config = dict(
    head_dim=64,
    norm='layernorm',
    norm_place='pre',
    rope_fraction=1.0,
    lr_head=0.00801,
    warmup_steps=269,
    batch_tokens=32768,
    steps=8707,
)
MLP neurons of a small language model. Each row is named by its layer, matrix (gate and up: input weights) and neuron, and shows model dimensions 0-127. Each number is 128 + 32 x the weight over its row's rms, rounded and kept within 0 to 255. Numbers have three digits each. A neuron's up and down rows have the sign that makes its largest values positive.
After each neuron's rows, "fires on" lists the tokens most often at its 100 highest values on Wikipedia text that the model never trained on. A number after a token or word is its count.

L6.gate532:123119123117137142141145143123188098161090093154071133130155165090130123139152121069109154101169105175087093150143112122104088174118067103138144142113129150073110137119151212107181167149136168127206111098147152102104096098135130109188151104132136135109143117059123156203112118161110086100093176110132132104078076126087146139162118083096090170090121132133138112075142165081113201078148
L6.up532:136102132086153175166123113133107084156180127133135118096193090097113163134104196177075111102156086116107161132170084152151110125123102165155122107177182101117140077116142151126139129145174120085188075165120120093190133099147170106142190117081082134156151166071134091114080152137125140107116155155102156166096113099025170130175107136113091135091107144096090101081152186121092140135129
fires on: "el" 27, "ic" 19, "il" 10, "ro" 10, "le" 9, "ilitary" 7

L6.gate7:121081152116159138154066112147200127151100103127156140188106145200145140063197127113096148121136098180123138126117171186114154139127118139157172079095029139111116118112115170079129148117122076158159104116126088133086120114114145150091136114131166208134085054123161133165157101140000134130160111118171157160100143114185135100094082125125103114121123153109126138174128080142154114108114
L6.up7:111125183139169109146086117157110141133100129157151112096127089143123096089186186116097109173165093171148104108053113157089182166126163121150098109176148126129136152141145176163176173137076116163104152154147064163122166139094103096128114081129181123114127085126112103107138145151159119123165164143140158157124180178141140125085080110149120171083133098056096106105111080111148115130121
fires on: "y" 17, " m" 11, "|" 9, "-" 9, " k" 6, "m" 6

L4.gate166:127164179153098118164136134152170093097116108160102169149081217159152172097091074163120161075122108192152109124146112182105152130133172133098126101164080150156125068112127100048143163073136114112111132082152114107160125120098140170157109141144161171166069152128141176150088154117110118140117155135099139160190116098154108098175127149150137156140066171143154163150116159128134124157130
L4.up166:091171138095163132170121152135161127069173147119061136149109124137136153185122136136104115096100094150140174151137087137105131083101131174095122115160117143153134216091088120107164154129174129049145109142113114161127087176100130077125106061152110168097061128164163099145104080092104071098098118172125036115135142129093161152151101064113108128103137122082123204127128144151113137162076
fires on: "th" 62, "h" 12, "rd" 7, "nd" 6, "st" 6

L4.gate171:099137158191190148135141152144119120163166070192161147159138107116157102172115133152176150119122159170124119134161124158161152150088151086116140120095065089142062086127110093072084150130094119109107100113104142125116109078090093151114130122128112107126203118211123135132085159144098069135146134150090146196114139080203129118168168103128144170144160124142121172112150113119128171121138
L4.up171:105104106191126115110087142134078142122139125148124089137110076098091082083160125155127152145123119103090207097106145080180137160079151166105127177182098146154141090087147168140117114149139119101130093161124101098162073115124141065130209141129137078098125108168098114149173139082055074154126134156173153184124100129160148056122126180088124115130175167138172118193179117124118106098130
fires on: "oman" 28, " British" 19, "an" 12, ":" 10, " French" 9, "iver" 5

L10.gate206:145130124079147137154122128108086129084125167120145068103111136132126114207150103115163168140151155136161085138078157138081160140107097133129100133111090134132097162135110153130121062127178147144153168124106110165136112083102139187095142082123135123165103114112135071092162094180128122087216142165138142083180159132055113175107189196111073174080150169150195081116141139192095120085116
L10.up206:078121112144082109151149110107117140144151159117065132103135033149078164188128131087163132131143170099090105106112094113164102184093082128084146118135111125099174113148147122119126124111126105117205086128114111191151145163113142123160071117117109100182063180156147137125159118174127136154148076113144074130083115107135140168142161177137152210150148122176174050133149093102131050080149
fires on: "ov" 13, " includ" 13, " inst" 10, " feat" 9, ")." 7, "ev" 7

L9.gate9:135168114111100187134051151117116098179150126101085151062129164118117168084135145153130134118177079190099134146110131110148129186174134091131131143083054135095091155127118073061132158226091128171117117069136198090115125095140145108082111104125156112153149125108101086127199122107122124116139171152100132084078091167153134175074175107097167131087068214105093163106123122105104154147138
L9.up9:099129106117128164125137122046099135117036135190132127132121125109095128118137137148098151117121145169110118174096165138105120160060081158101175129122151161100145074208147155107148113131043089149133128173093142109126180145093133092109125070098124150114179129121109095167150180038129146108135109137125140117110112154137148081119113100148136160126117137165108169099114176159171117168159
fires on: "ar" 16, "at" 16, "it" 11, "ent" 11, "ot" 7, "el" 6

L4.gate146:111120113080168171097120192124117138173137129100144212115147183175147095117220126121127187120097162102145149094131127160148134044145131123079167086041052160121126109089151151097167091054157099113160138057134110112135152092131181151148117092162096095095104125098217147132084096135128072099174122061063178095132168116172091174117164117172103126159133109145161138184161147170113175176118
L4.up146:123129110133166140122073152127113099115134143109157142114151119118112140134164127152153176149129088099142092075111040131121161210103179086144056134163108141077114133099138112098129109104117051181149144135131100095171159136143118120107121115216130063154187127151140165140143083144172104114169164089113139157173162123136130149111148126058043174124134078105083110129147136153166180167116
fires on: "act" 16, "d" 15, "ed" 14, "th" 14, "ac" 9, "ad" 6

L4.gate226:039114133142093127134130124147135154119127151135142161183132113138117105070134113094093166086155107114086130144102143164154152081116167154144111068128095092124117117129117139138088210161101154136155149136050102079122106133139179151139128106057108086141112139148124125148101128131098138193184137137121102125060110066128156134164118104095156100099112102141143076164128101168115096120114
L4.up226:127124177149159142107111179158101093180091124113115086097122133127160044095147136162134114128085140120126183115106123150145140132180160080123170138107140106140108169173178152091110183148195099144102111096103080094121158129118065162129196112170144068075160051118184135171143139139115095143128106105096205080176166096153094215104129116115160121105179133143105114098119149124157115158148
fires on: ")\n" 25, "-" 24, " " 18, "|" 14, ";\n" 6, ":" 6

L5.gate333:104209176135178146128134101132050100149123133113093129169107091165134129117121174099107163154197146154120092109158129091124087161125153120094139173059148163113121069128085120148136135116184177154066139094118143172156099164152166173141125089082114106180127118115065139171204130152141105144086137157101138138137128137137136143096072121121121124112131127107088116148112098138118055144139
L5.up333:078115150060177093141153111211147206148126170176067185081145108085108086158186171123122141126104144135119142165159196122110107136112173121103119142098155189109140155147180149114115122169161166138145132119127135121163151088065170125146086121132138148098168130145117191134089110156125123138181149166094103122122070162159104131070155083109151064111160187109144097097120184020142123088066
fires on: "if" 21, "ish" 16, "op" 10, "it" 7, "umb" 7, "ag" 5

L5.gate545:065073121119155139125156158150123110189138111145092111119109159121080105095140129114197160130124124168101093156147137167169105141119102096160108140123143112108121103154151210130100161158066161141113133185069088167112109171132096105129203154127146156052120110078138114135099114180082074078059165123098167128075071144120122129098119121134190124141108137101109119096136172093134153109077
L5.up545:148112088134120126143104177140087131083151131108136031115088085168133174124119159132125125172127093092084126117095111137092196159068138120169091114174084083138176158121093157149196077119197196106126174140084094128179112114088147071116122115152110136109171187141090102095174143117143153129150141115118126133110158132091112101139140146141151034064103092141137108133171179089142131121184
fires on: " Comm" 22, " Comp" 12, "el" 10, "ic" 8, "c" 7, "il" 6

L6.gate368:164161115111169115159112115128138165144088130114169143091093134160136090088092114166081130155093157137158118158132108124174103120092121107131129132140070144193146135117141163164161085142093109148149084156141130155145152137092183104120153124132107108109112172160111147119146145183167161128082082143147189121131158059126202121100115132120133069201155169113121127128106138139142153089113
L6.up368:130109137139161116144132128135166157137085117212130169122170150127132117168126140163111127165229058095117117167187120104091153088081118128087111090131118136098131164113066102126146157095137094127126149089118152158109140132103189160104115131141173120148122116152090123105127137202143078140130105172154132114100137087109121103131093078103120182112113168079097113112141159189128151124119
fires on: "en" 27, "ic" 23, "er" 13, "el" 7, "anc" 5

L5.gate403:111104218096126144198111122175085116145132063112153165161151110138116118165160079116194126136056072202128125170114148114112134153135144166122096113108091120131136165177076147066154139080107109123062118128196144101113057175146100109109121117122124106106141152119086149108166111149129118130156122128152092111187180146114124126131119145120135083097140157180112151136142159143100184168095
L5.up403:068166108146076134106104124093103162130140130150160199137133130123028086158161117105137140106141111086162103133156080108074071108159148136160124110206150155130168127092103137140101100110132158102144140141151105142108063182118105100171084183112138100085132133170129136157090152109158066087085179139124177183187155150148121188160184142174161118176116087152121136119115097117135150150104
fires on: "on" 15, "ar" 12, "ly" 11, "om" 6, "at" 6, "th" 5

L10.gate342:088160098104089161166090138120141073134130186132079128129121160121145136113154152089134207115092145147117104081159121105114155134175132139113185106122122144140138126134198136132102136153146092079182079063079084109126155138103137126103135090056130147123054148069157061160125140119136106126161147169156102125070107179159156159105105121113151130154109106070173182172154127067127139114148
L10.up342:090160140129077179161114158129101114156091131123118113149215111133129097161107169151127131067071122200110192170127140127116081138128112134142131162139120181099125136128051157103077108134078122072113164129074107112125140043117146116119106073145133109121127160122105110147145143103149080131148090159141100108122119161074122140202134130103135068107148077113106096167112098084136193208070
fires on: " act" 21, "at" 12, "lect" 8, "et" 8, "it" 6

L8.gate28:106131193142174172161131132116075135158088120112110100157142175171101113134105162179137136123064153170079152142097140117164187107151171170157113133155079091167108141147149151122148097120100142129145098081170110130158111152108122146116143106107114161174138116129059102147129164107115145051112204140186179126161169106164121046103106099096119141056111089129130118143115136173116128163094
L8.up28:198058132127146133133096147104149181098153106118165137126128102164122146142146128149112126134137155050093098099101142114139097120101155136139186093135151134110141160148113155117148157218122048152119068079066170099152141160110141107117159167094076179110159112129138107095121153112144142049129129146177124125077132139062109168087135141132137133133172120112131198102137151064090090148125
fires on: "ed" 30, "al" 10, "s" 6, "ired" 4, "19" 4

L9.gate461:085147170142115082139127085124156079171075166128125120125147100199123183125116118143157130117139114107125092076115122213097163114144114111131118106124139070153102077209159149156152115183142114108134157068129146096159165101179123139122142153112105107157093144130102102109174135066162100084117137139120100173100101147111114096106117133155146067117117103214088101143137191141165154089160
L9.up461:142076096169183129104136094079148151102168110130170167151169085120115052093145132114121115159131117113094184102121152131076096111137123102172143132110142126158134137108147198073152173172130165150121186120110079112187140120139112127133145090142186115122196114098098123133112149139149122081112129126134101139121127044121156148075141095171115151151121124174106158179165102106152107173152
fires on: "C" 32, "S" 10, " c" 10, "s" 8, "N" 8

L4.gate309:098114109113126085134146122100115084156161137066135091094105162113145088077066182100182118131141141097107122159105137164121138149112106138162105148167137117133106155151144140153051206148171119114150071109154141143100114122107151134168137128127140158086168098142109129172131144126079124106083147163176163178139083127116109109092117140111179163116116125104113087178188152131138135120123
L4.up309:170144111077108102120123163116109152089163060068093124138121125068139168127141174143104124143139095070136080151178110169076121162145091140110101173126161218119163103068135121137113139210125083154158120186147117092109203080072137092152131162103141091112141080120121108148098187122120183203085201070102133207106112099128151085133130135093108095132114139189089153130126141177112177102139
fires on: " gu" 17, " wh" 16, " y" 12, "ed" 5

L5.gate84:100146114089135133129091189126102209142112127116179129108100177116164131107087164104125125139121065135147113109139157139101159119145102147134130125077118092139115126121186142165160157082097118137144141103117146070108098127093115108105137143035077175153142107122153075111160110127081144122066108127093151088080135117138088133184126113111121035117155124156195138089140168120120060099095
L5.up84:121109146111149113080107116148182119151109100122138105098141110086142128148149135136126118146119143049155125101164138124053095084170128122113133129155177138119136080125120164107098124081097145075148171129093089177149121132167180068083144173154126076084172163124117141108123175149125166136121157124084139100144153086111100142166182125125134139088156146106097121086127148120150145061098
fires on: "f" 25, "b" 22, "ad" 13, "d" 9, "ie" 5, "st" 5

L5.gate273:165112161154065109096139118089156079110154175146095171189089137168174125127131123106136103147158135162151136066134093123095157155138137154119105135153176182175138083174062137116129105143126121129148077187099194108118135063131065165079126108112176174162130136104176139126143185146075086115115179087123158159103136167135140141147135152104152099114130138133113190144186116114105147084116
L5.up273:154146113140145141127083156128086153094139118181132173122117130138089136114090166132172121119173084136172155152056169119094125043136138138116140097136136104169113108161086132163201151070146117137133115129152083119082125089114120069125058151107153130132137116110105146158111094120137137167136128202184101134082144138040110141145125038171184150089089133109163181133125135144155100136110
fires on: "th" 51, "h" 12, " Pre" 7, "ext" 4, "ut" 4

L6.gate372:059057168092151152145098131131104159116115113129144080173126124105116077172155152152166128156092162113177126105125111127118202120166121164120164099194191107151078159090152173149119093086086097137151116118137140077171101136114150111094084153136116108114146111155094139154130090102054156112150192122170211102149144088112180127126116155134147137119174163143120143140095199112145103112148
L6.up372:151084153155125108149155109093063066176186112072070171109155117088160117198156124131095129133112119107132127090133135124133073095091128179120126159155121061171138156125173151157130154096145074139111110126137122135101113097100102077123181110123156183091102160154086116097142182119154194159088151118110135102116058123146180167108135183122186154176181098105147129074128103146120087179125
fires on: "es" 43, "ed" 21, "les" 7, "s" 5, "hes" 4, "ures" 4

L5.gate90:077132135072042144076115091116157169130119088138164149122140137141129134065170135133144125082115077108123095152149199155127114152147084079150121188149151156121116126132105153137146144138147150127157103172113065098092152179097135104133085178142061125110123135155110077091104107157080123128159136146122150136118176170070093148163080162189141085096126156117164092178115152162156139135083
L5.up90:124125112094088126145158132135096119099151126116168155109178149123125110173081108087164138164106102090141123139169106128097109180168175088113182138119079112077136109112068041129124138098073074141144083122091127161155079110098055141140140119127109157111163086149112118107105132098119068210100152117116227191163161116190140166105143125204123141103098131188162164109153157131144191146180
fires on: "b" 48, "on" 12, "ass" 11, "ar" 11, "ill" 6

L6.gate456:159083090090107118126107130097176102097174164149162097084140114225081143135147135180096139108092159075147105123135149152138090109095109092142084108139081191111112107078094121145114116103123139162144159116129092131152157107032159153121163130144092101056104130158093107066136130168128148116079080109148161118134164093140157114139126136127144147081122073108203123124135123139171080139091
L6.up456:176160125147131150139113083090168132124129186124148138089130137152139157181104166156136073138171121106101182118145106105124076116116185154138125141121098141120112137149083153115156156160093149106069098163098094193151143103124209141133143087125152082147102084103059185102114129167171107148064183156096111048096144122080174144113114153099084159140093129049145094082123107088133135142137
fires on: "y" 35, "ic" 15, "p" 11, "er" 9, "in" 6